Weights of a small GPT-style language model, trained from scratch on English Wikipedia.
Size: 2 heads of 128, MLP 1024 GELU.
Architecture: LayerNorm before each block, rotary positions, biases, untied embeddings, attention and MLP in parallel.
Training: a variant of Adam for these matrices, 258M tokens, 7880 steps.
MLP neurons of a small language model. Each row is named by its layer, matrix (up: input weights) and neuron, and shows model dimensions 0-191. Each number is 128 + 32 x the weight over its row's rms, rounded and kept within 0 to 255. Numbers have three digits each.
After each neuron's rows, "fires in" lists the words (lower case) most often at its 100 highest values on Wikipedia text that the model never trained on. A number after a token or word is its count.

L8.up606:108180173121154177159140089106130172101116204149176153120141113159129058059090089147089138073144126135095108168151145153081126145167082157167166081153144118106084107100111118156129090117110104179097089135115097138124138126115108143110155122157143141124132197187097120158134147137094090162109158089080042120139101093077126108128082125170077138101168103114090099110099109112123095144148112087182118156178135099115126137199096128105100210071166155122143074104090144179166161126091128130097114151120102082172090163145103158091115114068155100186111103187151110148114124174094101184
fires in: "of" 65, "s" 6, "and" 5

L4.up98:126160150104143148113141192129131125113109151094062131170106125142137102157115143132092118136135129141109139126109132133061141086121184189164130104131111154090101116162099143163135126088129146096111121126143094111121065130102106081081111128161118131119162130188095136116121155120119152118158056133129206082146086125131109079149075162197132122134132044131119079100161109088141117102106100093119140161122141036137123120113117075164138135107126127128142096116059123121083144115172131129174100163222142169103123095169158113079169168151124161204095116077160176109094180115175146102
fires in: "career" 30, "1" 17, "stadium" 10

L7.up93:085123133114155166095127133117096154168112104088106159047116161111112116169174159162161102161119210083135107167137165107143155113184141108121139151098067149207094136119151090150151154214194129130129053108112131120101104130164151079120129077113112101155154112136117102186132172121138139140136132164116073093181127155126106119100124143095108159114145143128142161121164195124123111133116161198035113141133100133136103154034109128143140113141166115095177153129138100102149111145137125129149113130126117145135132168162192091097150169154113148164155140112095102179126099133080174124
fires in: "that" 37, "this" 14, "by" 13, "since" 4, "after" 4, "in" 4

L4.up592:101158145121039128125120097114084189088109125101115136150096152148074165042088176147099104130066093112133118149126137126111106150173117178132129177139153149127103127103123085142109095143131134172128116120106159139122152136112153163177106089145161104109172127110155124147134190179131110106138100148091078132167139165133111066122073112164117150157079140120148124130073172095148101164105176141121109167132125103161180112098105144115186161152127105100082075097106142128139162148095151128096188169150115137120106117149155176136098138122142105161166085123153117150109168089205163128
fires in: "information" 13, "records" 12, "japan" 10, "record" 9, "japanese" 9, "footballer" 6

L4.up707:100117187083156081130159146157086152116097128127130148131147101152095171037136159217136151129067130139085083118205137079152140083142103122128108115184127121099080121107125144182132123140185154106149142166199121099172087136101086172155118099140153108171151120148118149134103186134116107140086106096127111149162119140105074115172138176138142086083134116136211092139148113113123102129150141220135168090122142154169109103148086039149127172094140209146131144062190136110106066138121133190113138091114093131131149126139137145113088067157114106134131113127152103114119148126134129141
fires in: "album" 25, "footballer" 17, "film" 17, "football" 10, "literature" 5

L4.up267:175128185120097145107111140065086197171071115151122167079186158108059104119116177137111103105092129122107087142111139145198116107161180138096142157098128161141074188162181160081110088154117106112109102105100114134119091093165109125139135122130110088144159135084146129137117157113090158130131113114125129074112130127146078149152116165111166139116127131083159095117086120110101152132168185097088087094123099102178192159136140135106196130156151149112161081093172112151129123102088194071157154110209124135129096100169176142147112075167160130135134110112125083124111095173048029139
fires in: "country" 16, "moved" 14, "aeneus" 10, "scene" 7, "career" 6

L4.up643:106141102122146159101169116060115099169102154139109089162111120108155138150084079153130128114146165118135124113127126153066195131093123123172147088111183095105060117118138143157091183193156088140089089131159126159129120192108140104132089142197152150121126159153086174146090111145171198141066095083130109148125092093163081139183094161138111178148140129110114154143090122050110119111138131112077097136164150099145123114109070119138159135088096133159147180078044096156132129087082132190154214150111162134125138131200159121180112097079124142143112154139152132128145160098047136129
fires in: "league" 19, "song" 14, "series" 11, "championship" 10, "championships" 10, "songs" 5

L4.up252:122128126148106212167151099058146145097118168099149110104154090146139162109087116127190145131134087125136167071097147188154124139158138197168184096158146160085135096179112144136109069101160123104145155149113158132122112166148134122146110134102230126115097188124079159120130102143168081089077103139105085118135113118077180119127086144160171165139094099149066100126163140134129098186165114094138088191163158143124163132136153096092107114108192145139192095102128086133090139182094158177148124151140140134100167113110097142165132121141107105132111089110145158098099157148129117082
fires in: "well" 33, "feature" 9, "council" 6, "edition" 5

L4.up519:123120152061182111115194151126132131165123138150134187086098109102072130184119097153150127193147102148138165182135109117117123056149156139117172164116101065114100143172125120086118126138133127138053098146158109139223133133151118173143169110207082096164122164156135128155106166148105117133063102137106057120170119131137102142161128190171135134113133142101149138177113133168145100196140096141104128153143158133180151123110129078090183150082187143102119122091084134125139102066083124076131081190111106079058081118142107156129120057129139160111121140145116104118073154102090096149
fires in: "the" 18, "as" 17, "also" 9, "with" 8, "been" 8, "at" 5

L4.up436:077105142156139089106096131149131160088114148119204157060096082135114145140111103105107095114142170097103158142103099163116155112175084157169203126159145128096106131106148057054105076119208131105103152110138106133165114111128169115162141137143170181134161170207078107161105126109136160102146106131139103110123116095153100176171145107176116086143094093147128084178131138097085118188076108149063112135154125142164115158109122133098095125120149097117147106137153107156130154128123168122159145153105155146117099135117145096147066183167094133093129101118237116128159146136080214133
fires in: "name" 23, "american" 12, "episodes" 8, "aeneus" 6, "forces" 5

L4.up673:140072127113145152103155147127093132096101103084201152143178091141047164163108158127147130193101099111147117093127069108119140136120108144082179141151119133110136142085110076086141184104070128094161194037092129096161109177087169069098133148177136176169147123138180076126146137123126113102148116150136137086135155121168158093121121197126087122135150160176132115156150092164148097137067172099182125167112148147131035095125189081143169160088145058132095137130128109145169132128106153194158076149112061120093138122072178133154121107111154170088122174163101121103128112137087120119
fires in: "code" 15, "set" 13, "world" 13, "network" 11, "campaign" 10, "base" 4

L7.up958:170130164098102139156140146113129134124145155107119104119132129128083086165106106152141076131133183112170118156158128099157140119156137153090169141087164174147096158102187128167137152146144056114152130102110138079139086129098114120137178090136074108180133149070110061161104129157131169070079159133174160111088127123083142140101121164123082148209116086116130098098100172105113135131160130155081113136103127081131155205057111092135151092096108164119146055086160120166099134166136122124143165131147150155098124167085127122092158123106163202118151113170124035059154097172129127117
fires in: "by" 48, "of" 7, "after" 6, "is" 5, "refused" 4, "either" 4

L4.up793:138143154129149137108171188107116194140113153106123163095099113057069074140105102166173102140137152049142129101130148139091170108159150129165142135082118091142108157102122153107115152099149110078092145074152089149129093167121169109151156099171132144140134173128131075175082157106065120149072104152129093091197090174142126076187122154140092156158180135158142124142097156104148085206149174181104113157160131074174117158043104086100127158164060125125140112122123098108102112103109136160104140161127076074078133192152152154100134119111124137137153142160066126130123152127096124118
fires in: "who" 31, "before" 25, "until" 21, "after" 14

L5.up273:107149146109155157111128112136087146115154209156079120075088096123147107081129172133120117161121185076121111097126157195138178118153093142116127130112122105091116137109131139100139131118139107083112092098089080166132126111129156089119131147100132146111072071138119098182154162130146153135103074134094094126133131159061120061124123138138159164125137157128115067103121206129174119213132110164101140084151226121161062147136171166127147134085053080133134139069177117149144157132122129147161075120174055156169121109143188116123129194173092089153108129105082165128158147103169108098
fires in: "of" 29, "for" 19, "director" 6

L4.up256:126167143091113167100175179110156184081112170158112140124134060120148127143067170155085110139118138104129184129166156152146150149110091100148162080098103055104107180150113180135028105141216086076081098105158139105097079128057186151164175097175136158097096115128113083125119089102129091122107123121058100162135064195126094106120122156155130098160124082126145145147154143091160106166149082127080085183141160107176125138098124105109134144131165167139120160117133135109134137187100145144100129169168111140148120153147118165147058126120117108129152170118121139120095220107147160152
fires in: "which" 24, "who" 12, "the" 12, "former" 8, "served" 7, "to" 5

L5.up896:159093139145120152123177108108149178090130140161112153114112109103100135179043080124120073130122128124143135131121106191175167155126161115147155123026103115175123159112184048166129136110163098115111130077128106200073091207120117081148159146153111199115157108096126111121100129151149128150105135148078149134124089182145119135102180131123125125117120049148107145124103135138116134148131114173068045146101115088190104125129148129081136106183168145153152081115137117083088131159097154128142122178096112093063107139163160131154141162049121122103115150118148056083135157127156079133
fires in: "7" 15, "against" 11, "5" 11, "8" 6, "9" 5, "daily" 4

L7.up523:105181111127184137089114121114048098085087163126086156103135140140100135163136128161149140139102165128150133093142129110102149160118170159161183146099112123187140128097125127120104129148129147066126145122134130079186105074097127111101130063089147152127034118156101125138137205155140107126091141144163087080130103142088092089182088129139165141231194203153108082142130183114127090130149156147110100185156138131084122184035118149148174131121135098106180113158154130098095089149129147153088150102123158147091117138124179157159146197146152142116113183162156128149176137122069154105
fires in: "by" 29, "for" 6, "director" 6, "politician" 5, "after" 5, "to" 4

L4.up629:130165177141137113158142128133087086177123179106119143113152155134142114115147089091128114133090139146087113130184050163120134091146054138198145134154168102179117113140091112065133111169126103131091139147088115111096105150070121097168149108103175121134078058118140181149097136140080087117114154131125141116154144129102152174133091162132120155167106107228095145182177124138117120131227157171131146240124168175203160153133121086158135083143078102138128041092112092075078085120119065107113115116192095138083108109101096145146159120119097188097167135131113099102120145097109079160
fires in: "album" 15, "receptor" 11, "independent" 10, "digital" 9, "acquired" 5

L5.up952:178116170155189151126138113057094119146117140117052159095129050150089098143124128100153111055079174139102135132091159114178123065127184189099181135103137158110135119100121190085140094090102177112113146165101132130145089149072074106137137111074106101115069156121154106183097131090141133112084157120129122109186141060092109082199147143131069145147158143204114130112075164115172132200189169169135129134192124140101177144092184083163177134121115068057145150094123138160165175135114112159185090146164159107078125128161093141100144138203115162110147144108157138174117160116161125118
fires in: "with" 24, "of" 15, "have" 15, "million" 13, "important" 5

L4.up428:126155095180124144131140118152101065135149155133097161114159114124135137157147163145168094116142139078193168136165122177156151124143132083182082138156151114103032160063065232151156118119152101158066113153174095104031078158086116083172126166122151088086075099127107105140126118085103100141101166110134145083108104077132091141155159162127171065152176086121142142111129162128198112129104131131125149110067091125136112157154155086135138127101152138109125119096161132120090101064140164165118118119123108125128156184100145132162038112143112118108174159122112076078117182111106057128
fires in: "politician" 12, "role" 11, "league" 10, "movement" 7, "management" 6, "organized" 5

L7.up248:143161103101156129147137168075124098131120128142111159102182157079085172160114101103159119189163169183155096162080124096151104065130226181117142178094149126190052144084124138114184114134096133121110108134153108101111092129103109111120167114144087130154115114076136070157112135148126131152078164104146125155100133123086125138116150200144103117145161135064122103140092135121090157149172198116125098125120164139106142141135166103146174163107122086105138106089104119119107113099113136140137202143130113147089158102155118110095188186069108202142052062144168084100140100124125112138
fires in: "of" 47, "on" 12, "reduced" 4

L5.up287:120134157120147181145141159098058126079126110131127162124124120141146080130136157121161096155112148107020130108190159131142157122126108091143090103101120142151147142122131150159091100080146071060118062101195121124141110150034179142191168148128125138161068161151100117144123104103112064179102116118125146143104080144103141115141120089171131170210101117102139111123116125063174113159143128142083094152182131100126053172108124120107155095112106102125107137138122103159123103190093171138146166150154096107194117138155128186107070137166119202198181207153137151119106120103107151136
fires in: "is" 17, "in" 16, "and" 11, "for" 7, "a" 7, "was" 6

L4.up603:132086199185126148069117107129061138143123170152148163093155086155100142160097190157106095100101102105180117171067119146084171140165142148185087136107154134096103116164239112067103127122179115065123060160135144155175076110156116122138156112133162132092175185094136080142116132124078127111158134118166100074124139093094172143143081133144133124087109136105170093098120135152108134146166145157169143133157116130169166133112141150073142149165114090070133147131169074171089169103086091158173116137146158167118162140118126094088095164124093113172109149042129113149192107137118185082
fires in: "career" 25, "country" 8, "work" 7, "worked" 7, "time" 6

L4.up376:139198107125116160164146165118095183120137092134048133158111141091122128089124148149116130216136126143159078061126119075113128078114138169139152118138165152128098160151170082141065100173155113053108136087090112092164146077088096107162121171110193138159132125168132128117096130131110160143120123172134086087132146135106135117160135163150156165127097152109143145136069128023156118150096095131125112167109134126107181126118109064113104210106137123106142157139148137187122106138061172123100179109147169148116141131090177130126110150161142116120114130056164085092109185090150101111
fires in: "house" 16, "country" 15, "street" 9, "town" 8, "county" 7, "biography" 5

L4.up846:134145183164207113134112134044090116134122131064139152096119106084126109088099123121161096149068100090149134205096111133179165107124083127160103127112150155199122125115161142159144115136166137132091079069111132121111130197089145138186151045114106147183139090125147086147120084129144087107131118168114142127141092145082112134109099172162142147078176128110122138161079101137105148174104132136088082164173137166137162112153119108149126112201067125124121059131142160146171130075026113144081156112116132144120111087159179087106108125126111156138164171162177138149099143093079115147
fires in: "them" 33, "records" 8, "themselves" 5, "london" 4, "record" 4

L7.up350:144149143096165098155119106168149115164094139123124118082134083110106161137099101156095081168113140152112154113121101083114134111132084167129114165175114159221104086199126120111099138195186101104128037121185112147144123122160163081136102129090137097095171081119073060155110131124097156126129136229110141146158110187093116102173164135071124122158137110123158122193116187097105058151106117176025097153111143101168099151083151177108191111182141142108201170139133083080127116149139172157123130118207105106183115145133180135147109165119137171208129085103140093092147125125108119151
fires in: "that" 21, "she" 9, "played" 9, "these" 7, "also" 6, "now" 5

L4.up66:105158103170119148144108149124143113134145109145169181126091143061141134102106149166169110137100122099142110156124095140127137124186111148092117136160112151122131155119158169135129094190161138046143122102135125124098147134116135126121151145108157164138123121123156129139106108135150126184134126143115086142122148109107135089100092125104164096145111132101147135189036058095143082104160132146085080104075134098119154166127023143103139155108136121138149115132052093099110111097125070161096139147104112118159105125091156163058121182186176209202088110112147093097151108143101119155
fires in: "career" 35, "style" 12, "game" 4

L4.up227:121105169125142068134202135066151083181118114136129126120153087152139102122120153128089116152126106139123158136157154084105118110127133159164133140040141093141099097179111168113096169166164136151099106155117063114130162094099094087124154123122126076135092133107173151119101243128159135116096069095106097118211152123129150081158097192163115123109152165110128143177083121105203100176148107173137082202101129103139133136111105055183120119168096106097126166065098162153137125146142108161130120154106132146085139179093149165095124151212134124097171162108102095103081147145151074135
fires in: "television" 10, "digital" 9, "2013" 9, "economic" 9, "album" 9, "hospital" 6

L9.up157:100136156140093136091123168016092134149078136121085111122114105096067142139117163095125157151105144105103131111166124112138126134163151082147132106169085166096125108129123165144072108178131123154154122093179122106138097119127147173180172137063114152152110126096130093135141091119156134106179174127133115135160125112155113165167140108153147163109170205171140144134152191103154096123122172142093118194117239166111089172102162113146155125194085081071125096089189077088087114149112129122081133171111086149133182131163176120151117120197161114136152089143101130155124147084105082077
fires in: "who" 28, "which" 11, "that" 7, "serves" 5, "it" 4

L4.up699:073148118129185158102103125137098118079167064129137148099152101147148096137058087114150100172086138104117106137117140116103146075101163135166079146179145142097115154150111145178065158154133109129121148128173151159117122122094103160136116090177072172119115135132103148145137133088106144113100087081117149097132120128125160086130117146189151124153184166143139098149099084170137078170101087104085150131099181148148198150160136126132122156165165149111145206062004104104110073094060086176118094147113149084103091112102139174089116091075189130203107178109067160084130214056126077189
fires in: "song" 16, "championships" 10, "award" 8, "championship" 7, "songs" 5, "awards" 5

L9.up501:123111127134092111140180092134101093066150140145117157176162126079143150149105079130135084208137134145139149193138097146098094154200149090125211075077141096168043162086160116137158131118162114131125111177152150106144155097163167148127116089134105181128130126164096130108137123069132192099106091074094102140128094177081082132076151128142131170186155133148128237167126113117156108117122120096057102102158113145148163080117152046145133139110220134085121123117148145141121096182065144123139110134103112119154099159155117165108111040083085169126156163079121163078125102095123127139
fires in: "candidate" 13, "total" 12, "votes" 11, "team" 11, "player" 7

L5.up439:128135193103133169127161106114191130121102174138167178177152155130134091127134117175143135172134137071131091131109144137138117097111108186123121078112155108148148114106118162098146105069128102104058115130131117146162109146158147156156146120199129130149181108118094090143173174105104120170114108129133085096152082164127109116156076128134094165187156179172151132114083145134191124133129106129094104130143192189155086124111145103089199110133128105071108100119062119120119103102089130139168123169179139090056119150094111160111090115147130113160119118117109161127085111093137063118
fires in: "in" 27, "the" 15, "aeneus" 9

L4.up28:118134113091177069133104139137181146131139082148159094099134132075187148123081112153192133117065190094102178118161071097097153159106065069144146133055144134141115145147136128149139154123058111116164089104145060181137088119069145160139140164110137163091122192131085070170079172075073144096140116118175123137131080146124172084145142100113089120200134212155094094167131139164145168161142127146087112169141130154085129135089100144131136116159132103142101130111068137091096127132098121162137129179142165093139141111110095171203178136139202163124133134117144110149154118154177144164
fires in: "gladstone" 18, "yorkshire" 9, "born" 8, "royal" 7, "england" 5, "london" 5

L5.up203:129160161102129070122168132095140163103146168118095121123137136108125089151119129124083048200135112106125171086125134147110114160111109122177121119102119096123109162107219147170158090141156128097130151150149086128052105142119205104125137155140189193081073122198080140106136103108144129140155081152121080093154095183165098078116142109121119102135121128140164130177100122132136065135136139089102107102150167093131115153158109120081101118145115170142113112135101187108104156113119150114134152176151079051145059068129128223160090105157158166158117154151124197134051220130126080135
fires in: "000" 19, "won" 11, "first" 11, "took" 7, "ft" 5, "00" 4

L7.up661:125108175073097159135193113126177149150132112122114153123158132069114098165103120120178086053188105128056119153137111114100177105147094165105128132082064168154149105168140149163105153164148076165118113141173098049082149139070140128143127085145088125127170136106096116098106218097085145114174136145109095135172100198141122169143166128128090106156147090137162181165130131100102114125095124157016083140129158081159116161087140118094176120170200137119112140091130068138107097201116131176149086151156106122146107188121174163095068140078159097156126109133117070059108127147087140176
fires in: "as" 54, "that" 9

L5.up65:121129099193156159092095143146111138127106161085096171070185174076049141097106134201112109170126163159154140146121183113160091118115110146123122136041099191117075162143159123152136121090154096124134114148110095122091112220161160098073144145168159111146190133140159185073143184135126159156086131145110097134122126087150107084153129136126160161138158127162221131097093083110117162098137154123104058105126142109156178181082110080139122142079123119078125137176146136083132069104065159157132128162173113125129113170150087168167097176125198128124106135118102149115107133129121092151
fires in: "who" 56, "world" 6, "is" 4

L5.up757:124142138141105128106104161092150116171160118149074142106146132126173155139059120094153102135094049109126093131124062105152112166083194112112079150160194163148150111062069133147132139124091159064133140115160092136152163123117159111089111131124177083128103112137120173134118146106129123172155112133143169119100124121101147137158120116148162176143105079137139115117100122090157113111144098154123129151128137117166165210077149074098141061131150109109092090120113148112057064070135116173145153115125163095067126139121200132137140172089163148100114129115139135106110185108046114109
fires in: "house" 14, "building" 13, "ft" 9, "electric" 8, "electron" 4, "will" 4

L5.up828:110194145124180098146176115117107178149102142103172148120107148100096096116093088158168115157164111114135136137096137163143138068153175148226149107089085067057145150111113146083142136116155101095093103038134107129145099122117126141141173110162144154167167144139122073151098136114106132154085100160127101185191116175125131065167110140147119154147144110144139114128110187096134097185136115195116084149153105143129117100105149073107158125144066153105118123091082104111070088054131120164101113146158120098078134149131158129160149058153140129150165141109117134082119156097129111141
fires in: "that" 27, "and" 19, "they" 16, "who" 11, "which" 7, "but" 4

L4.up626:091164100159143190100160072181138175180101131130127104145163087112146128103106110126183118164111158154096150139095150086201142138179135144137138145095142149107146143125102125135110129134131066083133174149145162093073119146033113153211156070119110127130102180168057111132158146117113089143152149079140148073128160180102148118169081114148117122131131142109145124153122155156133161145129131135138107204157099134117127104161159111103075096106160130148121111129053162163086137107057138154162143108162096122096080139124112163167130109084144057171115060120079204123149084123127109099
fires in: "council" 14, "independent" 13, "established" 13, "university" 11, "edition" 6

L4.up288:145125053110103211114077144133108153134138098141085185120088127113110116174061152183074115153134106105094097111109142151120182140147202130202112094154129159153123142053161136207091108143087097102039160107207158170040072175132152137116147125179117095133119119126148122112047141090124137162052096115111127155104122150090170163170144155068147127131114160127115161110078154111145138176165132121054091174170139100155152133134073132084158114134132111096155146121116155092146155114090121096155157124135163092156094130137124171120149095089123113167130111167152164118131189142138108167
fires in: "member" 18, "there" 13, "under" 8, "player" 7, "led" 7, "succeeded" 6

L9.up322:075167137111140181088154175092112152167106153150101127176127118168129124157177146122148156115133165092111134100164159091165187126160158125108109120106106124072144185138147147047133128176128102175088095127139126134153172083121110168125138087148107188149166130131099114092144158095147107118128124039144149097110136121164127148165105115147134140107134155114150162150100158141186090179129167168104139152175153137136165088111136074072166094162123096134152198134086037136135107106117078128165152134108177127073162094173102144102101125090165144134195189103155142125056224116133123137
fires in: "which" 31, "it" 19, "this" 6

L7.up787:121109176113131113120181114119076073131105107148125153111112155097092144154085209215113101156171173110064126103159097092103131146131126118139159177077101164112086139122165133146114132158140102161092113118156130104123172104147159115122074070161126107142106113113068074134108212111139174192144126140133154091104129179126146061125163097150129079101112102116108181132132164142114111131098096141072119136126227144096134154062152087049176161186179144099155112111115094153102129163143116151133127135091099136127102141157151123113123203075125141176114125167146044159115129125143161129
fires in: "as" 29, "theater" 7, "instead" 6, "also" 6, "askins" 5, "asked" 4

L4.up424:129122125139094124106139080131131136155148132142047117112132121125167118134077151161091167095100180109097107112140057155086129126167115116091110131146127114107132175113136149180157114124162119129104152134237085120172156148043093138108131146099133146130112164106134130134083148103107085152045158123161128141179141113099125199204175167210125142150110125150097152166134120111096148136143123130087115178141205150170150135144117101096138160161138171145158134123107155049142139111143150110129143146126120123106055188134117172078134106166111126127124059181175088161156102114162187182
fires in: "there" 13, "art" 11, "alexander" 8, "player" 7, "football" 6, "india" 5

L5.up535:100155129125117095141167118089178142077152132151134180154125159098108107128109191140073066182099108178163182098147134130112151113124080115150091136112182095140142192118103121128152100100139068049109121131147174152093125104123132103120136145184132214126182115146137129127172147125128114091138117167152098145103077178152105077174077113123122143146121134087128140123097141036150142152106112141031126121104158101172105142093079104059151083120140176123113080130080100094078152099119189109129139170145116114117108109200095155169129110103181120135112185138157175120108168115163132074
fires in: "6" 20, "first" 12, "1" 9, "25" 8, "5" 8, "7" 6

L4.up758:111130177115167142155093164118110072148137139083153104057123161104124129165093075146112121143187109105156103111093167089128150139139158168130167142084166139123083092113158186115117170155195134095195112090203109161052089149104128115126150143145130107139120098119060148185144164149126095117098105082107124144096172121120116183084079165102142076137140169097120111076084152071134105138139098144147091113093127104152114136112057141125122073163070090161093198072081109168106109179101133095127107162110103154182116131146207075159143127172141192142086129124093103143151144137164145116
fires in: "career" 14, "championships" 10, "championship" 9, "east" 9, "district" 6, "tennessee" 5

L4.up58:162199080091147175162129149178064126163127110147136096107153081148087148099164082115109131095109102134135128099070127141114143095125158176196133130193105083106117075112134135163125090121206117102066119118099132091119082125103090138100128124078165153140110158121077147108110147031100127092179060120093121135116073155163097153204132121187169136139124138116164062091084088177177138115162055151157123137112140057164122111121164112132101122118139141115172118105083196112167112084106126168110169202124135154138113103153145106083120189146120087170148169112079162127112154174144169100
fires in: "performance" 15, "research" 11, "painting" 9, "career" 8, "professional" 7, "performances" 5

L7.up180:120177122145165153097227134087069103116149131149161122127133125175131180191155119154048085117141098162135161066092120112098114107183155092163125156144137081083118134081098118119168125173146121112136137043132109138172142151118104094133131113097130111208132134101075116140087154102090089116133152179141116109109098153111144145108115092147133143179177145112118133168148126079167099179110113117129139076106113138069139120090133128191138184128172098083142099140096172107066199116094116145115109090171120097106102134174148130109148101127120110072144119127146071121189082120084172141
fires in: "january" 17, "may" 15, "according" 14, "august" 8, "labor" 7, "such" 5

L4.up495:095142160149150167146123168106129084112089116094177116123142110078143139194130145094123185150122143100101165115138131118109134076087140203197106126136109080124130201130084193103086077118112076119104130089133057113152102145088115147126177089155143094148108131079128164154150139108098136128108104100138149186136133137100173112181073146146164149121101124174138136105131149146101124189171177153111098190157150110146161118154116117111068144175118126109134088125155185130144122130148070092112124154117152128156160165100085149063070110148092131124211086070148084188076141117109141143
fires in: "album" 19, "its" 14, "located" 8, "district" 7, "their" 7, "species" 4

L5.up800:150158157118141137137092174012133171100100159126155159095153064136109151146128139134124180132134114119052172094123132065082103154141155045165102162152111112095134175190116181088155070102100130167107067090124098128120144146122151204157128082135109150061101184158121114145101094135086120061137136141089132175109121142123113112116096163127163138156090152158174111186156133113103090130115135109118117119185189131136147106070087150090136142121097124138140107133137185168157101142106088159119089119137179123145129171099138165080100122118169195112147171103089098104108139137150162132
fires in: "gladstone" 19, "born" 12, "his" 9, "in" 7, "history" 7

L5.up325:146192155138079144086079133054093123187108145138120170112131107115081134156055125133196145126114126130158183134089128104092098047138160167120079093159117113170110146184181188116130109119117141151185177135116135146126113134098157117118105083135100143153152150120101186151087139134151132138093076113115161159110147160135162120196111164092145169210133103135109066086113125157191116167146138159126139184156184117159103115140114097106067201109194100134154116097137142159075152102130146133174072144162151153163142144098201125123153199098122101124144139145149156104062156128085136098
fires in: "career" 25, "album" 23, "book" 11, "species" 8, "wife" 8, "albums" 4

L4.up152:096131210126098133105130152108122082168116166146163104121201105103034127085100155105133138160118176145094173105136133121089090103162182144147091068050144094135146115079194172131120085092185145147123129131138098142106071138145117087142135134184125157130090149112169082172106193120117121175024103145091137147141130159139132133146100133112087157145141201100147138162122122067149161155107154180141128148147085124118197113156120122107150172093136068145129094077095121170143129180133141096080080146182076109133150108189166141131065152175128089163134150156133115174111152162113166097
fires in: "career" 34, "personal" 10, "2019" 5, "book" 5

L4.up563:195149115093163134109062166140150064169098072133112133130155141095183163143080104140113081133118059166191194153067095092114173171121163134125106128142156141094100074048084137129140097107101166080138197159115124151138081114102123101154148129103139128140089104073135130138112127133106123140162159137102133121111101131120192165192089147181175098151069085114129133147150123160125136143137129181092112176092145123147131143061066110130197108170121101132141111168101135120085143172116080093088165118106171112060063093066121122140135141155106123120170169112132114077139117135063142117
fires in: "place" 52, "down" 9, "significant" 4

L4.up752:091160145108111174072072120095124114073137146115166169113155152095127141094081125144137185130151079102135140155135084147096135146079132125153119134193059102120080128105151144130137135158101098110126160150153064165121126155088062137123126094135149124128110091175099095181095158115156119154082100087138117163159153168100104146196096183129135120172118119185118189131109133164152130150085179174121148108186078120180159048083042146148148073129100126128154150087187164133087102097108158147137125188147132181163137135143152129125108095108172172195140153187127066112161141104179132162
fires in: "election" 20, "football" 12, "s" 8, "footballer" 8, "life" 6, "watford" 4

L5.up85:136156150104112123088121158099133144164077131079148204132140160073118078187147118168172121173133124096139157130159128204117115087140134130139100167172114064114135142131138168092146033100115143062102090109116123141170135111200140137177119148141153111101124124116111097122100169071136166141086125115081111130116074156135116146187098145115081164145124096147157146128093142096154118192137114121112119149105144175160096144135134101088180113135109127121145075080074101170080066065106124124107102172150094100135148116130129184104078043136180133143152113139090142069056151104093116170
fires in: "9" 16, "8" 14, "is" 13, "6" 13, "1" 8, "4" 8

L5.up922:147114178152150081113161162147089064139162098146127108099119105084182163162107126145124123169109126145166128129086107132127082121142221158113139149124099129099109077064054144151149068152160140132121124161096076121069126133085126103155131191113152125143111144111123141145055130126133154145093144158093103142116109146065165107152176168154164136133118126133155129137099145097140169126155086141122079160130152104171155117119152106111178112120112036157167125121110204097118093066107096168081140097157137153115091147080133106133114182108146165064093128184137059143171193153163160108
fires in: "member" 18, "place" 12, "elected" 6, "served" 6, "representative" 5, "candidates" 4

L5.up742:170124201125078092120128147073129144095175164118099158158085105121129085152162186172093151163124136127129125113130121091097136114097132080120162156136179075153116083081186108107119093152100123112163105143154183135123133092165199116110138158180129143097120131152128089121080125105115125065102071187094073108137124161150128119141111075116124144129132119096170118173106116140122107157084129184152156123149221113175080118065141141068119147139166172144145116111124047106092139130093163052120091137150084189094139079099165167175159148157127194110150126127133113132121113152105169076
fires in: "born" 20, "first" 11, "third" 10, "large" 8, "4" 5, "ft" 5

L4.up401:134146187118129093078117171105147090182149043190106134116119096104146172120068149140125104133122082132144149143098107119116120159097175074089107140119179103157146080048081135179175050148130120105116147092145133126143136167115093094120158135158166111146128167092111130088096135098180154168115105153112110133110103161065152156111140161143152120139137128116147129194128210083134127156179088165139126173123166092068124159036110098069166119137119114117144109131137096112068131094163072157117133129154136149057112153111161150136132102114154122094081133134156098117179150133183134132
fires in: "since" 22, "member" 21, "place" 9, "prince" 6, "ger" 6

L7.up577:147103144092093155146131135123084194073141149100133192156144099152145138088081171179136094146104147140155091127119097116103134135168108114143176143099133066120098110045162166115090155061183115117108156085124078129139156096110181102144160091143164151151127152130094103112143162126052121132014112108119066114148124172086096091168131098152155108121186196075119152099119149145205109169147097121144119159136123145156121168142112081143142178122189130131085151117163130126127104128090145120146108154067125105151177189164114158087155116166142123120142129099137164122148178094059065190
fires in: "gladstone" 29, "and" 12, "of" 12, "philadelphia" 5, "milwaukee" 4

L7.up1013:121142139103117121147134106111139142115088135148128107128141088168176098118112102134113117097135129130184072139130193077119112145154125136110191177110138073103167122008152255101102063072125113117083131100088164091155094106092107127172138136129101124127098133160142121132133143090107140111077126145150059161139089200101072136077122099158148103160111222119133144155076150106172110156143113158146111145191127120120141121084135086172164196123120122112056122129130115163147131122060083159115154163108144125155104183171152165132145114163157153086159137157155163153123135130145107128
fires in: "and" 17, "with" 15, "of" 11, "for" 7, "on" 6, "1977" 4